config = dict(
    num_hidden_layers=16,
    hidden_size=384,
    num_attention_heads=6,
    num_key_value_heads=6,
    intermediate_size=1536,
    qk_norm=False,
    bias='all',
    init_std_o=0.0255,
    decay_fraction=0.269,
)
MLP neurons of a small language model. Each row is named by its layer, matrix (up: input weights) and neuron, and shows model dimensions 256-319. Each number is 50 + 12 x the weight over its row's rms, rounded and kept within 0 to 99.
After each neuron's rows, "fires after" lists the tokens most often just before its 100 highest values on Wikipedia text that the model never trained on.

L4.up325:60 48 62 60 48 44 56 56 40 47 45 53 60 23 60 46 29 52 61 44 58 61 59 44 31 61 58 29 50 65 26 38 49 51 64 38 25 54 50 47 52 51 44 52 53 48 60 85 71 48 51 55 50 55 47 60 50 33 52 41 79 56 44 41
fires after: " (", " ", " +", " \""

L4.up660:28 56 52 39 39 62 45 35 52 65 72 47 44 47 55 55 53 46 65 58 47 49 64 68 57 73 45 63 57 29 50 71 58 64 51 46 45 58 69 42 65 59 40 33 57 54 62 26 43 45 43 70 61 62 52 49 24 75 55 50 50 56 71 45
fires after: "1", "9", "2", "0", "8", "7"

L3.up30:69 56 50 54 40 52 50 78 30 56 57 50 34 66 52 30 49 72 58 57 38 47 40 54 50 55 67 35 54 56 55 36 43 66 52 50 30 62 40 31 51 73 43 55 56 48 70 49 37 55 55 75 62 51 52 47 68 66 48 62 45 38 42 52
fires after: " |", ";"

L3.up1370:55 56 38 57 43 26 60 64 36 42 44 31 43 54 63 57 35 50 57 45 54 72 57 43 52 69 51 64 42 52 53 35 57 79 59 25 48 53 59 58 39 52 68 58 70 61 49 55 70 43 36 67 36 61 39 57 37 41 53 46 48 57 43 53
fires after: " ", "–", " (", " \""

L3.up439:50 43 33 51 50 29 34 77 25 47 50 44 58 41 35 32 34 45 50 46 35 34 43 70 48 66 64 45 41 55 60 30 43 50 54 49 50 63 57 44 66 53 49 55 72 50 55 53 43 55 61 66 48 41 58 62 55 63 63 51 57 59 32 39
fires after: " |", ";", " —", " ", " BBC"

L4.up1321:38 49 66 67 30 38 53 76 40 54 48 40 49 61 58 45 36 51 62 43 50 69 72 50 72 45 52 48 25 60 27 45 52 58 43 37 29 45 46 44 66 61 58 40 50 31 38 61 59 36 46 63 49 66 38 53 59 54 31 55 52 64 56 55
fires after: " ", " L", " (", " \"", " D"

L3.up1239:58 50 76 56 54 35 57 73 37 55 51 62 62 32 44 39 38 69 47 51 56 55 37 23 47 39 55 48 53 45 44 67 44 29 73 62 30 75 46 54 38 52 52 43 53 45 61 65 44 49 55 34 63 50 57 65 56 66 56 40 64 42 34 71
fires after: " ", " (", "1", ",", "\n"

L4.up87:64 57 64 46 35 47 41 84 30 49 52 59 59 53 48 63 53 58 52 49 53 48 37 51 33 64 72 64 43 40 48 62 53 78 72 29 50 50 51 50 42 71 30 38 56 52 48 64 38 56 59 58 33 65 39 43 60 48 49 62 45 51 38 51
fires after: " \"", ".", "\n", " ("

L3.up1417:39 60 60 43 57 52 61 56 38 49 54 54 70 37 42 39 70 55 46 53 57 37 44 18 57 46 42 73 45 65 39 42 56 61 46 39 46 44 39 47 62 67 70 43 65 42 28 64 55 39 51 35 56 44 32 51 40 71 50 44 33 64 46 60
fires after: "==", "|", ".", "\n", " ", " |"

L4.up552:56 51 39 60 60 30 41 49 54 58 45 48 48 72 44 33 75 56 62 56 53 46 47 56 48 51 60 45 60 72 65 64 45 35 52 62 30 43 50 42 57 62 42 58 59 42 51 53 46 45 59 62 59 49 60 53 66 80 32 53 49 60 61 68
fires after: ";", " |", " H", " "

L4.up1204:74 58 64 59 35 62 44 72 47 59 39 47 57 45 51 48 24 46 74 52 58 70 48 53 65 38 56 42 44 63 45 38 67 50 59 40 53 46 75 49 50 46 56 34 61 49 63 67 77 61 47 53 40 63 44 45 47 33 41 56 44 47 31 55
fires after: " ", " \"", " ("

L8.up452:53 60 55 54 38 44 41 49 54 70 56 48 62 42 59 61 44 39 72 38 58 60 54 40 59 54 65 38 31 40 48 51 65 41 60 53 53 44 54 65 40 51 62 34 52 66 65 67 71 55 27 45 47 85 35 63 50 49 49 57 39 26 40 56
fires after: "–", " ", " town", " (", "9"

L4.up1162:41 53 28 58 38 21 31 58 46 65 38 51 62 54 56 37 64 55 56 62 64 39 43 56 61 55 62 45 62 59 62 45 42 46 66 50 32 62 53 62 82 49 45 53 52 39 49 54 40 47 60 60 62 53 60 67 63 55 33 63 46 41 43 61
fires after: " |", ";", "5", "0", "2"

L8.up1084:51 57 46 40 30 68 50 51 64 63 55 66 58 53 50 58 48 60 53 57 50 45 45 52 45 45 42 54 44 53 54 63 62 59 41 41 47 53 39 47 38 40 68 56 42 69 11 33 46 42 22 47 48 62 28 67 61 48 65 61 44 44 53 46
fires after: " |", ")", "ö", " ", "cor", "."

L8.up275:46 48 44 56 56 53 58 70 48 73 34 42 31 52 59 41 53 58 78 35 31 52 50 32 53 37 57 63 54 55 46 63 62 69 61 41 51 60 45 38 53 41 69 24 32 43 35 45 54 28 35 61 50 45 54 51 37 56 53 53 67 70 48 54
fires after: " |", " ", "5", "7", " M"

L4.up444:27 63 53 58 48 26 46 69 41 59 56 48 47 49 54 35 56 43 60 41 46 28 36 70 49 60 61 41 51 40 71 42 51 44 69 28 34 52 54 52 62 64 50 67 86 40 75 46 41 38 71 56 49 52 67 49 49 68 47 54 56 45 29 59
fires after: " |", " W"

L8.up743:39 56 45 45 48 41 42 43 72 68 36 44 49 51 39 50 51 60 75 65 38 54 50 41 61 52 35 42 48 58 62 49 37 41 61 64 49 63 39 30 53 40 48 41 51 62 62 48 35 33 65 54 68 44 60 57 40 61 51 57 62 68 53 46
fires after: "1", "2", "8", "0", "5"

L4.up714:53 51 36 48 46 43 42 69 60 53 40 51 44 33 74 40 45 56 63 60 57 85 52 70 43 64 31 45 48 80 50 66 39 66 69 47 28 55 38 43 34 58 47 39 35 46 59 67 44 52 30 55 41 63 58 55 36 45 46 49 41 64 68 28
fires after: " ", "/", " X", " V"

L3.up666:48 52 59 49 41 18 47 61 35 47 59 66 79 46 51 40 41 61 51 44 34 47 31 42 48 47 61 39 43 50 50 44 67 65 68 45 21 49 44 55 40 74 41 68 66 45 50 49 48 40 60 39 51 36 33 65 66 40 58 51 53 46 16 59
fires after: ",", " |", " United", "\n"

L4.up188:46 50 52 47 46 39 51 44 43 69 33 52 51 65 55 50 72 55 69 65 48 61 44 61 51 56 62 60 50 53 62 67 66 58 72 54 37 54 38 36 58 65 44 45 58 47 56 35 54 36 46 56 65 52 67 49 25 57 65 50 50 56 34 59
fires after: "5", "4", "3", "8", "1", "7"

L4.up1395:54 59 50 46 44 56 45 66 43 65 02 55 50 45 56 52 55 45 48 46 50 42 45 59 55 42 35 50 39 53 63 23 72 70 61 51 55 71 50 58 42 66 53 22 63 66 48 60 61 47 26 54 51 65 46 65 34 50 55 51 49 23 36 50
fires after: " |", " ", "ped", "===", " —"

L4.up553:47 66 61 46 50 33 47 66 46 38 59 60 64 55 55 47 45 52 22 44 64 54 39 41 51 51 43 65 55 38 46 50 42 67 49 20 28 47 71 56 39 65 43 67 72 49 41 49 51 39 73 48 84 46 50 25 51 47 54 57 44 48 47 58
fires after: " \"", "\n", " ("

L3.up1053:73 44 32 56 55 38 30 63 50 67 50 47 57 52 60 49 25 48 32 66 70 44 52 59 54 62 68 58 54 70 37 44 19 62 41 32 33 60 51 49 67 45 66 71 80 54 43 43 60 41 51 47 36 60 50 67 64 61 53 60 37 45 43 45
fires after: " |", "–", " ", "′", ";"

L4.up450:52 54 77 49 32 56 48 58 52 41 55 35 62 49 38 57 49 25 39 45 52 45 62 53 51 42 48 54 35 29 61 45 63 56 56 49 31 44 46 62 54 45 42 56 78 49 33 44 54 49 45 55 43 22 57 68 59 46 35 46 51 26 33 35
fires after: " (", "s", "-", " second", " Format"

L3.up487:59 57 64 34 47 28 43 61 18 62 63 64 57 51 33 53 35 40 37 57 69 39 28 25 38 49 70 74 59 60 64 39 45 75 79 19 61 52 49 55 53 57 34 41 62 41 45 60 49 47 49 49 59 46 55 60 49 48 48 52 39 54 25 64
fires after: " \"", " (", "\n", "www", "[", " “"

L4.up607:31 47 42 71 63 33 45 53 38 48 38 44 63 58 32 39 64 56 59 26 48 31 34 85 53 47 72 40 50 47 75 43 43 48 71 53 48 64 49 58 61 53 55 54 56 55 52 44 43 54 71 39 46 46 50 47 53 64 34 53 52 31 45 45
fires after: " |", " ", "1"

L4.up1011:48 51 64 52 44 53 47 50 41 54 46 36 44 29 56 46 37 57 64 48 56 45 49 56 47 50 62 46 42 57 52 50 60 63 74 48 39 53 63 68 40 55 58 20 58 62 64 59 43 64 29 56 46 71 31 57 65 39 23 54 42 58 30 55
fires after: " ", " \"", " (", "-"

L4.up1505:68 53 42 42 51 52 49 69 52 38 32 53 54 44 41 61 53 47 64 42 64 67 41 47 54 49 43 49 55 53 50 46 59 57 72 52 34 61 56 57 55 65 41 33 58 54 36 58 63 43 36 67 51 65 53 46 32 31 52 49 37 55 66 48
fires after: " ", " G", " Max"

L3.up7:52 53 34 51 43 42 54 45 45 50 57 48 53 43 36 38 58 53 73 43 50 40 42 62 56 40 62 32 47 40 61 43 41 54 81 69 51 55 48 53 54 53 72 41 74 51 49 34 45 48 61 49 62 43 42 38 67 68 59 61 49 44 41 62
fires after: "\n", " UTC", ")", " zone", " Elevation", " |"

L3.up1515:36 55 44 49 31 54 34 59 52 54 48 53 72 55 37 50 52 56 54 59 61 58 37 51 45 50 47 58 69 65 47 60 63 53 44 62 45 43 48 70 29 57 49 34 37 61 26 48 54 49 63 45 33 70 37 52 56 41 42 56 39 42 69 58
fires after: ",", " in", " of", " North", " ", " Northern"

L4.up1309:56 52 53 42 48 25 53 65 52 55 27 47 88 34 44 49 62 55 55 42 46 65 50 28 24 60 36 60 45 59 37 50 68 54 64 34 15 52 89 51 67 69 53 61 56 38 29 51 65 37 47 50 55 61 54 51 50 59 54 46 54 49 48 59
fires after: " |", "|", " \"", "\n"

L8.up1082:40 47 48 34 48 39 40 43 59 55 54 53 40 45 39 56 72 72 63 51 51 51 45 44 53 53 48 65 67 31 72 54 61 55 51 53 43 60 30 50 54 67 63 63 52 56 56 22 52 38 57 46 65 59 46 40 38 57 60 50 48 61 67 49
fires after: "0", "5", "7", "9", "4", "1"

L4.up991:55 53 60 55 25 34 48 86 33 58 57 45 52 56 71 63 45 40 41 57 78 54 52 46 64 56 36 62 44 26 33 53 51 81 69 41 42 63 58 52 63 57 24 43 57 35 55 77 46 60 42 31 35 45 46 37 53 39 36 52 37 54 54 60
fires after: " \"", " (", "\n", "C", "O", "T"

L4.up1459:41 52 52 57 28 31 41 65 28 94 37 36 45 48 49 53 71 64 37 64 61 50 36 27 51 49 60 51 70 59 45 52 61 56 64 43 40 51 49 52 58 72 37 55 58 53 45 46 68 43 55 51 47 55 61 59 58 68 49 68 41 55 41 69
fires after: " |", " /", "W", "-", "\n", "|"

L8.up900:73 54 79 54 38 41 40 69 28 46 58 73 57 59 59 54 55 64 35 33 66 61 48 32 47 57 50 39 38 34 40 29 53 68 67 33 67 48 52 47 40 61 38 47 40 32 44 67 33 44 44 43 60 48 53 52 59 56 47 60 44 44 53 66
fires after: "\n", " (", "B", ",", "."

L3.up1529:60 56 39 54 58 52 41 47 54 58 58 61 61 53 46 39 53 61 46 56 43 50 42 72 37 46 78 39 65 60 74 53 36 47 69 47 37 61 47 48 54 66 51 36 77 43 58 56 49 47 45 48 40 69 44 67 72 59 47 62 56 25 31 50
fires after: " |", ";", " ", "″"

L4.up1466:65 59 55 48 45 47 49 49 37 51 35 43 58 42 54 66 40 41 40 55 50 58 67 33 54 46 50 42 40 31 36 51 38 46 58 40 39 73 54 62 67 42 57 48 72 57 55 78 61 46 59 60 39 40 66 62 75 53 43 42 57 31 44 47
fires after: " ", "–", "-", " ("

L8.up755:66 46 33 37 52 50 37 50 54 57 52 53 43 60 41 49 55 31 46 57 61 57 39 48 56 49 47 57 49 63 56 44 38 50 17 45 45 44 44 66 77 37 48 69 34 92 19 48 59 55 64 46 48 52 23 75 49 61 56 56 50 61 45 49
fires after: " |", ".", ";", " side", "3"